python train.py --norm_place="pre" --qk_norm=false --parallel_block=false --init_std_o=0.0
MLP neurons of a small language model. Each row is named by its layer, matrix (gate and up: input weights) and neuron, and shows model dimensions 0-127. Each number is 500 + 40 x the weight over its row's rms, rounded and kept within 0 to 999. Numbers have three digits each. A neuron's up and down rows have the sign that makes its largest values positive.
Before each neuron's rows, "fires on" lists the tokens most often at its 100 highest values on Wikipedia text that the model never trained on; "fires after" lists the tokens most often just before its 100 highest values on Wikipedia text that the model never trained on. A number after a token or word is its count.

fires on: "d" 40, "ly" 12, "ond" 10, "ill" 7, "f" 6
fires after: "el" 42, "p" 11, " st" 9, "ou" 5, "al" 4, "t" 4
L7.gate409:487563552507465474543522471509520548505506505538459506486514442497490443514523505490512573510461501490551555424602496461483509523449570405536507482481479516421451471602473418538475524474465526493518449527516492511497577550528505509549485523486549550444436509477546530468556497562501481544474471492488602553532516528572468548548498480518527534481451540534473505536530520511476533496521
L7.up409:484599495547462566475534536510514409489512571509491452545541510548549508480545436509559489486505519464491501428448508568514534502509527545420530490475505534529484448562487420527535455476578433566487505512507518461510454515424508544481505547513494517552500561461550541493449434507514469540504460462465545458476532478482521593479501410473494504485551460528487489559528491482490509527478

fires on: "–" 21, "9" 15, "u" 12, " " 12, "ce" 9, " of" 6
fires after: "1" 17, "an" 12, "9" 10, "in" 9, "ary" 8, "5" 5
L14.gate47:453541523443487534604594509498481481494518468481521537521565490530424473420434507479428460502476492495519461511452558467491478465542427451462494534464517498523539468459543507479468510465468514548539455595544486554464435558537445507479512538488477549463563484506502420462474484488470487507533464511523494516440517545535408522490544486537495415540470490544525448470519496477505479466532
L14.up47:546541481619586500522524458494526540467440503519463533550464455454527530484542473511554548477493489565461499444494440530497493496486495487505517491459453519524490452545508485536496474509490478498376549466511519552500548446523545446495517475461540486481516487521531518590508459488566516487462497437525478441453448468501563544537533492506516446541508433497540501561546462502393460502497

fires on: "ers" 39, "g" 16, ":" 13, "ens" 7, "d" 5
fires after: "iv" 28, "ar" 16, "r" 10, "v" 7, "3" 7, "2" 6
L10.gate122:522544579491414464527548466507539603555458497531566511485503551518436558478518510492526542534460472514482491528539563487523518433475493458442498547561508501529552556516557446557536488494495474506552489513427596484454553491531449485557527492513488480557465534530580478562523490503547481541429471574534520522494468505488515534455542503500499479553517506583538567526484502506503501549511
L10.up122:499522491515511469527570505491552466422415541512539556491497483494483547521554513524505482522517478420541478480368477489474517462503499541469516544480561521541438559489540485462430462518551539455468445513480472434542429551539527416496503501525483513430487526489544475522475525515448454448468534532487459494481548434511461461428489515402554434467543546433562494488540474524497508480384

fires on: "1" 31, "8" 29, "tern" 7, " C" 5
fires after: " " 30, "1" 28, "as" 6, " (" 4, " m" 4
L15.gate142:453511495453441524518507564508483521529483529462452436554498465485519523488476520537513495544496580520467459469387442462553544518562516491461490500496497489453560559514544505492502512440537475420498496536546466497471405489548457577557461510436508506559448462524563570467532515459442554465499476508463485448440578506443457508491531496499458516431558542520495527427561539527459557581469
L15.up142:482408429459460503517478441466534451537461494491477480551487473458470512454586451476479544492525514463507458485541387494547521427485496467460442465490515542472582445526528565430422490475536487493591461431560490455511488544527540544558503488507472473559478420508474529478466538471423516479498430520528488466506502530533508509524519458508573470480527486536517543474530497418446485531465

fires on: "s" 45, "h" 42
fires after: "-" 18, " P" 11, " \"" 9, " as" 9, " (" 8, "ep" 8
L7.gate375:587483472482523481495512492516525520483502523467510488560528503420547451518488549520463505499477544470400441505577515475487513489543550458524450462476471506497569541493540496507489507530472582543590524447430468551457449482568515417508558583514501484475464456500504522613511411512468453522477507530444473497474493460467502508540515549429451476473493482537523471438518469518470492484501
L7.up375:514585478544568459504557435450494489484535546507612538485494499501570572515591505483513514481384483506519571531508458469477475470477512514493469500474496469489539456527510446529485498503502524531498489521545541538544510560482435479597445470509538521478504550509435486522532532575519409529405477481411461479490533535517517511555521497521434504547499506483521516442526498411493501554450

fires on: "9" 26, "5" 19, "4" 10, "7" 7, "6" 6, "2" 6
fires after: "01" 19, "00" 15, "8" 13, "02" 9, "3" 9, "0" 6
L16.gate134:521545526504532551471401553563499505517614495466521508469440546429492481517446557545503469498483501477519525459513438556547487492526518471568555555476521513546481496475469485513499494539502496478470544516432517513549528373451528448487531481456474571499447465465487562541500478573515459573466471529517431529517536554516471464492535463499550509468489543496493548561526536518529500521484
L16.up134:531517539501491492536506526543495514433511548529517536525497552527508450502531472498459534480540570490513473508454480533460442478464553438466507479477471513434504472559468484547452526464548547459518538485487488525396522433479507516515480544460508545490530491523534523470457560431458554553545607558446355569471559521478452473439489445516443432494512432547509490500505518560481500516499

fires on: "er" 36, "t" 15, "ur" 8, "b" 8, "l" 5, " " 5
fires after: "en" 27, "at" 16, "ed" 8, "o" 7, "er" 6, "it" 5
L16.gate198:485465559528544508465494533478498522492454425574436539456463476475499490493495564472557509508503586535487516519487459527529462464519534547519480506468496503481472531489452451458479477455464456441519500483546539499470511601536482512421527522467537536470536406370490547515487522484484536498582477483422476568574495441529470429448473404522429495521528552559530496519504520481513540469485
L16.up198:518511547517465557525497529595490520526428551550487493476492440458502474567512509506556469498461454548491521536555467495458478479516513440573541451548500545553478441567530455479451556464561481533449477475517436536477573537469610460505474552501505538501521454552456474460524420567512497429534453486522481549512525544560518535547545457509484492536471431473512521451543522470467460492524

fires on: "ol" 22, "ie" 17, "it" 14, "ach" 11, "ian" 8, "ion" 6
fires after: "v" 21, "iss" 13, "ed" 11, "ass" 11, "st" 10, "on" 8
L9.gate55:467492578523511469482525544474492477500545500455570541502542467483404477495519519426441492528500495480437505426467507527513464406525440491483540537518469482492489380467445492429493494559463504521553518475547473565440456515479506549522498469471517541519468488577494464504548525497558471556488510455484494560544491449521510596508498598496425436456532416466446501422525525573432466478510
L9.up55:485506610535494544475541500488471472509529575470533492470456447497469506482504438466501426559474587388443517451522523462425503451560501533472488519554522454476504445532534460470496513487474512539525541522536489428490452550511460463426489520466453540458506460521469519519468521530528478442500520445467490598622530504525499528482474513519447435491484587547498502472512545470478531496528

fires on: "ut" 33, "p" 22, "l" 19, "r" 9, "n" 8, "y" 4
fires after: " o" 31, "A" 29, " Com" 20, " O" 5, " A" 5
L2.gate236:515526484411486430510548495483596520475506479513534487438474458537433494576473502580534483505500540473476498477480507599473482576499480506512473414503475471561536553550530554521492469517545556471516471520582518531525468470494511509507483551459550495524427484365501568452553487490479504444458477509519494528469442488420572460551562551516484463501536476506464447479476513543483451509526
L2.up236:468514507430533492460475552542487459477542473462549512460524538526476457468423488496478411518501489521538455461535509449572529526473517499499508484464568521523534497480506458489527466564480518519570528482558573488552427400525485554437484492484535453445507493498503507537514535527463530501475441517577502528521547559529476494535479493458540482485506544501491483452596557451468515502470

fires on: "ol" 36, "ab" 23, "a" 5, "art" 5
fires after: " L" 15, " P" 13, " p" 12, " G" 11, " l" 6, " c" 6
L16.gate94:472514521492558506488439484483480514521560520597532471420439546431538496515502501516486531488482511559479571488572506487543463494520440462435501430464512487456543421456491515472562506480480488556550526532529460504590505508465490469485415536514496531510450554544509540569466516513527534472481466544485501538521443473571486502496524511478477477479498532520513484496560510507532406511552
L16.up94:454564492505504542520535515518430601524488490543458529459487557516530544534440474468448566531472448484482511477530510488509475457511598378532465468513444516485477488569514476541519464562496503463464469550520502469514491583469530585492453524546518478490436552515538501466537478501553504530460502495560479437514532391496488422475392518490481476465437519531429487490500477511535485518562

fires on: "e" 26, "ing" 17, "m" 15, "he" 9, "u" 6
fires after: "is" 46, "t" 11, "ot" 4
L5.gate408:457465507544485544534566513488548553493489472475513481539528480548549516510579520543582498463447427506457481539464471462518479469498548501544515472543457518555471543503489523548436467482494531590543454449480521492543524502490493476573511554457508495514485446497467529463529505485543446475504461431510509525547476523454452582474437527416480490537541489505482565500430515504463464608480
L5.up408:487498446535527520501518506484469486544485529513523480495542519434517514585536499505507558421401434453513528559518526523458515551515501513494558523526507544563504491489411532599499497544432446518445479467505481489471485507498519519516446506574501511534480567545512489545470547507543538490517390524473531500481531539476501558475481428510491553441531450502534514541557526497478413548435

fires on: "ov" 33, "t" 24, "os" 16, "un" 12, "ul" 11
fires after: " J" 37, " N" 26, "ep" 24, " S" 5, "i" 4
L8.gate36:489487506482510435505536447490438507536515470510476566493482562484505546427488533553450506512523434473497507441507512570560525468463482492513532470513523458546436446551555442479508460484476595431535469458511544433571502448611478476415470559508474481458508516493518468493507531491511446538510489583471485507491508475478503479465538493583520542543561456568450506508534474494532407470514
L8.up36:586484568525511496423560476516555526561487505503530473470489476448502505413468425470519518523493490548546386532584414516558562476497503538596461453487525516486482538531511486475507547516539566491493459558458449471578476404456464448552501546499469464487516508467488473463494508420488495518478481536469516430495518500492537537497437459479597480514514528462522494534536505516539431501491

fires on: "s" 59, "ut" 37
fires after: " A" 44, " o" 36, " year" 8, "A" 4
L2.gate175:511475500488404408527579549415543496483541443548484489507449432550451587543463523552429474527515537558452447506431506483425495528493514527512487493472498466495510550542570480501518471485471490524529541499442499554563437484597485471507541529484475449566487502512519547512553540552536504513495500498492537481518508518543519480603590504475419497500588455518507479431538527537458422504506
L2.up175:499500443444499491514586514460503557516511442490469523472512513526497489532495432503509507537451438520528491473509501522498518515496458487582550472473464544468412552510481387519532498550465436552558553433469516514567469530560466535526541453465512484552423588451503597525540455595560459494483534535538536524438507477464540491534437506464466537471557438466580477479484530554524480492547

fires on: "0" 18, "2" 18, "5" 9, "3" 8, "00" 5, "our" 5
fires after: "." 28, "2" 19, " " 9, "3" 8, "," 5, " f" 5
L13.gate18:496491500534514533517481509470458504487438595551522458468512504459481484524444471547484458478555434461549480455470469527515447473488495548503511501410574463480495515458508528520539543436544483541539492525507539463538538519507446613481549497533553475377504463486590489483433511476511512413551449546466496441446493481468506512526492519481418533485518494474540530488501546529454504490549
L13.up18:510461422483548511479506420539542454470495455525554501482489549520477522481554492510506481539504553526447443480557580475547534545512548540509518508419551505536488504587508623477534497543455483472529497489457497469504510444506543557551496457535472573531477493538567480465494482503479512512517528464445538533494498469501520564602486497481424582508537491483497469484503467436539555609455

fires on: "9" 42, ":" 40, "02" 15
fires after: "1" 39, "2" 21, "3" 6, "4" 5, "6" 4, "8" 4
L18.gate426:489534519422505514561533582519474530465497569504506485519535640560440557472503529534555547512426533471537480467523444459483428571547570539448449524480550445514514500526449457580489498531504471537468546426529492450540546424549501493453533507491498529503491490464489458599505436541478543530517514523526464535478511529557482475490541447504517546520514505466488486480548510463462504452492
L18.up426:477466475567538554494451526533522465499493538456535497483487573556498522513572490510554565498470496510594524491519447507532523580546501486462528487600542462463523522487548558546440516532455405519574558509462481480461529451584500520495538503444534509527497531529542536549464476536498493544536559474517452578436479511532470476466492482486509424520530472441476439463564460495459553540442

fires on: "s" 44, "ed" 13, "o" 9, "e" 7, "ous" 6, "k" 4
fires after: "-" 19, " \"" 18, " (" 14, " play" 10, " not" 7, "/" 7
L3.gate444:478530461520451500526547536507496506487527439490514508538502526423413493496464592496564545498497541483455409489513474451463514498516476487521499494427448481485539518483494440540420484479427580452513472515489511586457506492507540426475604517475438552556544546536478480506470482530442527454472548517440527492588607533459559546510517420526472497518493511518465545457460484530467529472447
L3.up444:460545491544537453482515510572456462536529518523465460484537461558511519571532496487540515507462524436434551469487490469472496523435475534459481526595534489478496487465432498522485518534458493569534490520504550503506551514509527480512519496483525459394573519471460538488491451505527422470515524531436500455509474453487538447441427440557496536536585475548567538519541577459463476565434

fires on: "y" 31, "h" 28, "ou" 20, "or" 9, "it" 9
fires after: "ot" 22, " t" 20, " w" 19, "od" 10, "T" 10, "st" 6
L4.gate77:492482454514537515556501498450489523512523454445589460584428474472526528526452452453475489574495506526553508567497531458454480530513506474496498518479447480563454548493444465493442523497525443493497526489510548515469520410430520535522477474530600525532428508509452482477575482586548535453473490566502535526500443451458490501498444488503465551456509485516500512476503512491616438478498
L4.up77:507544482509480567548522496501477548500525406423564484516507454476528499487474554436506540507454487503506453554507532508485507560464486481474501495441470470524485401488450480462489483505483474490526417434510504518404494455427545564572398458475576505496460537449528494509516494512505470491516464555442515561451515493491482522485532469486484474504551511577483563574539455474542545511496

fires on: "ed" 31, "ame" 16, "hed" 9, "ing" 7, "en" 6
fires after: "ec" 16, "in" 12, "is" 9, "t" 8, "as" 7
L10.gate98:393513525570461507493501504510492503521460491506448425536565516446544452519521465506593503490472453522533524437520528506518444518516462571515472502490503513562469515542515540519523487423506521470478490410497518489474515511472520529522519570508613495443563417552445521484506448542504451555515479428477526450529510459547547469497498520492521532495497535497558533516458499539495459612488
L10.up98:412455483487454483500502527509507448526525503532437527522521540564582570545504463431493549480500465498551475475495528488515390514458473505535551448445530525557512534455460549476465470459520423503500546451514617537463470452453493544442467484605521515530573483531507561515489520464500461504476551431477510472469590388442525503433530460525487520531488471475542548458504533482456494511473

fires on: "e" 73, "ok" 8, "ur" 8, "ir" 4, "ay" 4
fires after: " T" 64, "L" 8, "W" 7, "T" 6, " W" 6, " w" 4
L2.gate108:518468473526516479509475498480484457463530493522575589519441542415517486530453490507519553509496581466564466553488533460458502506543528503435529524527498472531511549438489504502487458526458506521499585496511489532481498556505514454563443507512551473581521504440483488562451552558534554470435564524500511555592511500481406604521505532393500452510505495486477458482480437556469601528503
L2.up108:524431528463527473466528511455485465421478446525488570465522557502545515512436447524466531468495533484509476477488556524535504505498523573503483557496475561515492492509493532441477474512553491579438529438482471603521534519457529477544501529588553541525501574524464508495459599527495566433452497538514459485527541486502476545563484548442544569536556511527478452476463555506500491544521

fires on: "s" 16, "p" 12, "m" 12, " th" 9, "f" 7, " te" 7
fires after: " (" 49, " \"" 21, "-" 6
L3.gate59:476450453579484567513505518400475469485441515515507473543514500489568534541494517472518542488516600487437504528478479521484517556537552480529486516514534488486523471461461477547450481476531550543424427428528529556475434479549493500511524545521537481548531410536451567588479477525508441473492529547423463484504530452466467507489541477494495475537504510574475524478513520489506536466439
L3.up59:489446415524427539484513491428504434464433483485471474516530446471594503537486529512506508502497553449505488516529458533475525484512516532475473525549500520507511487483458506542410480515505489502493481444460568524395430462516459551533547527474525505522537427494415573612436474569488445506490491535449500517509522514380495531467476480446479544531498512562481541495540515466544455513473

fires on: "8" 18, "6" 14, "7" 11, "ate" 8, "2" 8
fires after: "." 59, " to" 5, " H" 5, " M" 4, " l" 4
L10.gate213:495568496563516444483573519461389451535481494557567556566502449477464520516551511526483482483520504434580431569493527547530498558513553459544468460495475549550477485486479595497395488478518450472566497519488458494575553440537486526464524570510512470528544532523514571502480545536508469519527481458504482450524443445495536453510509470475525491466460569463441499526541569468493518557547
L10.up213:588458430505544562550560494532442484497468563557545583496492544529481543493524438567537539566505430460565466556602475517540531502523571489499484504604488475510472464480456458525411547541450475531488442517483492448520504496513524536453518569514496432580522524512413541503505493431442394499483485478472481499487569572454497503492492513465438479521531436496462521466534463461479528517495

fires on: "t" 17, "or" 16, "ce" 12, "ip" 10, "ur" 9, "k" 8
fires after: "ic" 29, "c" 18, "ent" 9, "in" 8, "a" 7, "uc" 5
L9.gate423:517532557523528446568518497537458494524503515509539436430464458491507430491388568549527569491482554498458565431516516476517462456492531561510508433514513550479485464517510519493469456498592419500491570574480595513542496444494428522449501499468510490598595474510498509501536558537517569536490501440467556535542457526524505534493455475518529527558509456508515534497408481520531490457553
L9.up423:427502566559437532500443509485450505503469560503569516497527501516488498531513429443555497495495517511509565474540446482542530500539524469439490521507446553484445476564520453523497496521537433528431441537519519459530482487513501479490473569516552514496496507505456428463579562437478593526460506543490522483513532540488486489469542441582477498563608522518506461467470574409480531388505

fires on: "8" 20, "9" 13, "7" 9, " W" 8, "ly" 5, "1" 4
fires after: "1" 53, "." 8, " " 5, "ar" 5
L18.gate329:432545538484533517519499468493460382474523504533440480545496421525423574562456560486572483568577518533490422489482453478450535502514440577483474462485472447584472506526566528468486531562496508484556490519469442436479545534514451516488478511535502498550529415466525494475509445524446481538466556485483511511538483498456496529455544423502450470490486495506510505446470501534400569491529
L18.up329:436437552457446496505511509399629509489485456515474458458503495479426518541549426469496485561484479500597492543544497506583567494554436512481509483525503544451481510520530520508547506518430423554585522514438480515493430473542525508527485511509514495541511519473474447558430509514536476473506459530590465478494495491517501463504525511547421492482569465560529537494544545441448516482492

fires on: "ch" 18, "ate" 16, "ach" 8, "ill" 7, "ated" 6, "ok" 5
fires after: " Mar" 20, " st" 15, " re" 11, " St" 6, " k" 5, "o" 5
L4.gate288:414536620510495516516549490546505476464493536515514556497557420543505457433492463483552478499496504447427444451484548527414567606493472472542488480488505478507472526544519516471508505608440467456488522468451490485498497511584557491522504561457462562457525530478531474410559496534505466500483531516498467500500481451514501452508527488474553491528512495481437454445596462486517451489503
L4.up288:481444561457561506442469487489515532410474505547484461531466539519562482460498492485535428512512530481474540464540484468504482503436482503508475454472458511558540522533498476518463555467505454492486545459516412540461413485513502454474422516489548525481506510461426395490481531488466433457475498493511578492470507527409522503493396465517535421501514508515436515493551411464430564518503

fires on: "7" 12, "8" 11, "4" 10, "9" 9, "a" 7, "0" 7
fires after: "." 61, "h" 12, "ich" 7, "9" 4, "5" 4
L13.gate299:561490450507552442500475471500478516491527530554485481463516518513510578481486517474538541518509618544462468413473440571496461500479499478499498444558512595553464501504491508489478544498433567507560498473491500472540547502547457519540453502475505487517520498498495579495426390487522452484525530477522509445564516492502481590499569508484539546434498506514447544561462414611521504537515
L13.up299:548480513525512458452495520493458523496567431523497446484498546560506521423546470469472511490478490443511466529500499499506536450601496507455566529489502494478491529551454538485496539478511424503512508571491518529560459418458496479487533513502530565590474652459518489497576504490518467513577500459559499476463557509464439507522473456506428446484486529582495511463570411491518487543460

fires on: "or" 28, "n" 23, "o" 10, "ot" 9, "it" 6, "r" 6
fires after: " T" 29, " w" 24, " O" 23, "T" 13, "O" 6
L2.gate321:424466512459482514494552475486486473451496459508512531603475496580578467478413546471525490537563498489517465518489506505548498452488487519547535466393491534512451476478499432502497472488450470549497523367517471450507513504516579512521492504555462476543438475445543554456582496490481482511456519504528582548558499557420466432501471471457521466455496453601449538495522477535532546462504
L2.up321:410451514434478528506482457450519556506461421508596503589447553542549447518379541545508475553521507472509478507498481466545454474536517531452555477420483465495495549497531454471501492488407466507547499411519478550452483485507487500543457555529476461561507480531557499484526479501523483459422525474507581534511527539408499499564505487479518482445521509586439488504462520514507524487493

fires on: "er" 49, "her" 14, "he" 11, "ast" 6, "ice" 5
fires after: " p" 48, "t" 11, "it" 8, " P" 8, "v" 4, "ig" 4
L7.gate5:460490506549467529507469481445470532540542550541464461511489542493552546544543520533487513515474455499552485529488505501474516491501547453498582481500453540487500536510502544516462538495533485558569549473506545490532501525507422497511453550574547415574531563518560406473434432508521483481511537467527470505460575502515474594495566450486530446523433477477580564527578455516495491486432
L7.up5:513527514548491537559423459475498488463471486545531482503501519430500481475505430498507494513524486407517487473487498454481471599477526493410525498461554580430494542520475523526582443466520473538519531517499506538526492583577419501502496540561458540574522479542588466481544492564568554507500536474531534461513477448513460456514553594529531541444454527461436502561460469481445479454530

fires on: "ed" 30, "ct" 19, "ing" 12, "hed" 10, "ect" 7
fires after: "u" 19, "p" 11, "is" 10, "ent" 9, "uc" 9, "t" 6
L10.gate429:453483569478438526453442566493531509524488489473549558535509458481485503475495484510570433466477443511496497555540527511501485429472509555559537381452513517478476522455495460475476446503449545538553508445514461561515563472483457476504480529539434454483464470500519543437478535428527510491553464458550491583578502483535522607473449486451469533463503542481548446475459560526537528556516
L10.up429:531463507520472500492467511522509454503502481390567518593590476509490461550590494515461483485514548487545472505515484511539470494539482408484495479537497450533523489520535549585493428442522549497504509538517566386503495480513493525418485500506515475489506504538513545530501515470528541490445500544557569541486512516494468528489448454458566495554566573529497498582482537518625485530512

fires on: "an" 43, "os" 14, "ect" 11, "ul" 9, "un" 8, "ir" 7
fires after: " J" 81, " C" 7, "n" 5, " S" 4
L5.gate109:494547538466492505511481525527506486590478485511535491516442488563522523479464478530466511492480511448480456495576438545593511485451468479512460451544511461542530457517486477503594487416508522462543502536493544462473459489506487525497434488532482494531548487506485527472492496478569511603468571554445499521494449490448498574508585447505471495557494485475425486507508485502543453474446
L5.up109:465488498472442495523569506564590530585412446485552577518492511532550482490464465511509483456490500541496461551585428576581580496480425431491413461551529509480524479577550460567509453537583540512532462487507453485511416508528482508486518473524485476470512511514465498493545528470550487472487556550494526453433477425498537486485486498503486502524538525479487477487480530466484447479573

fires on: "th" 32, "ond" 31, "st" 7, "end" 7, "ect" 5, "or" 4
fires after: "ec" 30, "o" 10, " " 7, "it" 5, "6" 5, "5" 5
L8.gate48:431555553450546475554518453433534504535467451498479568478476483554516495534513511449455470444501466486559526401471573500434534445455463491444533484537490538513490494568484485444478566511456491460485512476534498460539441566545519486529541505523484574501512490492550408514520538532452398551460451482456545506485526511511512547477529492478528516470487464508501481565548563444475558543540
L8.up48:564547489507532556560474509449523459522493526498458445465510573502513451494496509523432490448494455482458508453547538487534591512515527434479524547496500565529500469501456485500492512467581487461411494545510427497518490567563461513484554521520540551502511499488486513597451541485485476543422504474405530445456518472437562523429462509564536542492473523507502488523509544416495456485517

fires on: "re" 27, "s" 11, " which" 7, "4" 5
fires after: "c" 19, " in" 16, "ot" 9, " ex" 6, "ec" 6
L14.gate206:486444462510532544543476434495530483524501519461561585517509503454417506496575547496447454497501547462533522485501532492455479526507477556506548430469420524467495515540520517477525514456414498466431550420473541491451539521487454475511516548557497511539477445449453444517534541475487483572448503538489478535515460513565509513430488508490492518515566485565475501530539447570528563540507
L14.up206:518510471503519594526469493465486462637470436459563477500471464487417469502519444502461538528502532461480472563493572458509493511523526435523464494522506482466451594474510477497520535448519468447478489502495499496546530488524480550457480539498451569563504425553488425520527563400517476483432497513536506540427530511477501527445591524499559543475508555438544524530513530576506509502441

fires on: "un" 48, "ot" 7, "ation" 7, "te" 7, "ine" 6, "ater" 4
fires after: "m" 33, "em" 12, " m" 8, " r" 8, "ou" 7, "ar" 6
L4.gate265:480436472467495517458480464521575511458551545527498487510549555442489477510483485510469479534454523478531513599465542576476516500517423530494490550522471486453462544533525492469482475545557500488558471484555529495514549505466503566504544506476430507490548583502543477568554511513555475507488450534480483466555466388542509503513433527501507567464464455480499524571589474541446498555489
L4.up265:528503527556553549484511474535444483448408444500447541524496473502584471481465468414540533512542603467465504463505489506520500451549478474473431533472526463471482533510537422505513459549512519529529482483490498568525469452457517434518478476521522477461528532486528527515538501480570468505536605449396546559512531476471492433448434509465537478475438460507469484605516519469539566500496

fires on: "er" 27, "ip" 11, "t" 9, "u" 8, "im" 8
fires after: "en" 19, "at" 11, "c" 9, "ed" 8, "ot" 8, "ic" 7
L15.gate334:525482540525537553476422541526499570451418462470488538530478440465513485432490526475526505490501490455484559507522506504466449488509486495507484482525466505485465469511555451520443534497543488502476587598558552449516473508490476509448537586518483531481464460477483455466521553493582509531456496450482412529560539508535570545441527420519513533620455463504457563535496544507553499452461
L15.up334:482460534515411535515413509488508528516465534585574549502469544437503543497472501490474580487466523513537537552498454470536529507530519517499499467533517447469509510499413444520437490527551553503503515481566552542482530551481451492477460527472575527513502378482558513460520509494506509568580482508497518509455596549528554521473506450435471518475423538520498539427502479491510532507503

fires on: "el" 26, "re" 22, "ad" 18, "er" 8, "he" 6, "at" 4
fires after: "c" 41, "i" 26, "ec" 10
L10.gate80:543550460530506496524495459541503507455482512462529430474485555573425483520471553530467477461493513431570577480458469451520517545557480492499524455518530585488459499532534487525558547471509571450478539452553468498492544525480468530466535488557502435542515492501492474498423483520454526590551502533494480479550488511554468488392605498484501525537535470512554481504421537414484454573439
L10.up80:562516546468513509473426481419463474468563463538544509511427589421498477553490490535502447498497487513542504529544498474490491588505439492527511475505512467489435516475521556525488515462518528457483476433541519504518516497542518536508586544547452503579482504457572443478462513425449504516491522468492478527435451547379514479478513546485469496442481499469578424517463422490506458490449

fires on: "ur" 25, "ut" 18, "og" 16, "ity" 11, "ect" 8, "it" 5
fires after: "ent" 24, "ol" 16, "b" 14, "it" 9, "j" 9, "ers" 8
L2.gate162:519472518468527562516541542484586477460482487466519513534494479511489460548407470530525530439539509468490462555438461566547462562499501475437507500479502485557495433522438542536458563436517415575483402520458546455441478552481427538539466442480500493454507487467437519486480510519502498466532487514531472485485548451437487516496454508502492425561587471487507472524437478467522501516496
L2.up162:471481498461477513493463541478519481490470439462441505539540469524431487556458510535551502442472452521505468469450510526449504554500488486491571515495431526566499456466396473553512558436500484548480429471491516570470552504532468530434481510514459482479491465449470475472485546442499454473501558520485513486516518515462504513495521499529454405521588421575442459508424566484486619489485

fires on: "n" 26, "f" 8, "m" 8, "a" 7, "k" 7, "d" 6
fires after: "l" 16, "el" 14, "w" 10, "um" 7, "al" 6, "es" 5
L9.gate175:482582478424456519521430555554490477492536460494553478492506512506450538539522517483534537485456501557483494480540441483469494517535504470501574537507455452511554520447568468524475525502447515478526487527479497524489510496469504506550436474498487428509502501529570439435589418448501505515488471490561565439458501538519481540518468435551576568501518462557453454534503600474528492518458
L9.up175:506506484512423572490475462484427452565469528516464450468482483495496548476587471490485521483505449503498562443472486440507515573496545429599461557505576501541495531525449502515609520503541460549493479557508482469473573497488508539470538530489541542446538559460577428550475489486559517521482501433480511452562461554526544527431490502524542590430520485567491462474514521488511511483451

fires on: "he" 46, "ro" 11, "y" 7, "ry" 6, "qu" 5, "es" 4
fires after: " w" 32, "ed" 8, "it" 7, "ac" 6, "c" 6, "a" 5
L8.gate37:476414556452536521487519493537517478500557390459443498493466558531542421486502485417500503451540543516490547595452523499523434534496508571502590482456511543504466503498498502493561440474513515464484522451510476424586522488555518536518546476461487509519492495488499523512590480519469492447467490456480476432397491489517528470495508535525475494566442502455434545532515560516490538550476
L8.up37:476488495553521528579421491494511542507527516492478536468523545507482532488452543449555527466475543516530495498488501571536409460522448512520574427427495539503485536503474480580560466453459558493495446493551433462455484488522492519469570535557528534536491543425552491490472507611492515483521449521572492503494492485598469580493443472534527520513481546489517477456584539526455479470473

fires on: "ed" 18, "ric" 14, "ion" 11, "ay" 11, "oy" 10, "ang" 8
fires after: "f" 13, " m" 11, " ch" 10, " M" 9, " re" 8, " b" 8
L5.gate66:467528478495545580472425418548468582489523542546532551496532465531486498447528560475536425450446485479475509538574527516517521560448460542516413474493539468491479485522510489409511521530496519467540518457463502450453530484510533551500512477479533477505587533510564528559510476543557473536512533540413446486457490512490487532500505518514508489493468519469384469446519490548409477438529
L5.up66:487419503545441517476434424468493473528561551510493505487445496561489499480542488497485471488489446529525511462486490432496484521445448537507495570509524542497527488468519559517491549440535483470541544504485506548467496484553576462472560437456496527517535604513518494501524468556561501520506456522391521449531455507489430611480505543514513517513485551461482441432512559501407526460524

fires on: "ond" 43, "to" 18, "th" 11, "ive" 5
fires after: "ec" 48, " in" 16, "our" 8, "ut" 5, " F" 4
L3.gate213:443523522505532512530502479422512525448443510562484549521484501492544563471515550483429462565587474535475483515473577578471469438477534500451487453487461537523481542572503511448426542580434469481524484493439497458555415525562469483452522523491485470432459512510505516425489585482482491531518464507468530498482529460543440476477550569486470562487475540519471509525485464484557529440444
L3.up213:410540464506487518544551440515566518470496490549472523486496546528511487512490500474524507491508549416496530475511464537488433523497470550517492461466524509564412486482432462455573495534531544436497507516565563453440497534525538542482530498555494520472531417502547433495530519512496516549541462499434500470491543525503589518435499469546489583430459459506482453468520563475608495397588

fires on: "om" 26, "o" 20, "i" 20, "e" 15, "t" 13, "rit" 4
fires after: " w" 33, "ill" 20, " W" 15, "on" 12, "pp" 10, "W" 6
L5.gate400:504474506499500527539490502498493461528477524470493525446513472469498432502449531503501518520569545494565453547486489538526480545544536569514527434485499464482496519474559491539548480496507458448424533564528553511448475456477535497576507594495534483503471490519475529517475565530524522457471432496523537584557437437452599573530519495513452497507541512512539481513417496439517517575494
L5.up400:444471526482456572445438436437536440482495459506532490538526468498528425468461455516561503500519486499542424495506477566448533491498587532509486480516487544467494515480449493500408569497556446520479474497518508447543483435493561452547471534500556436473524479519505517499551509516430539437475469504535476521472495541506525539533450489553483540443565472491483558487479602440560493481522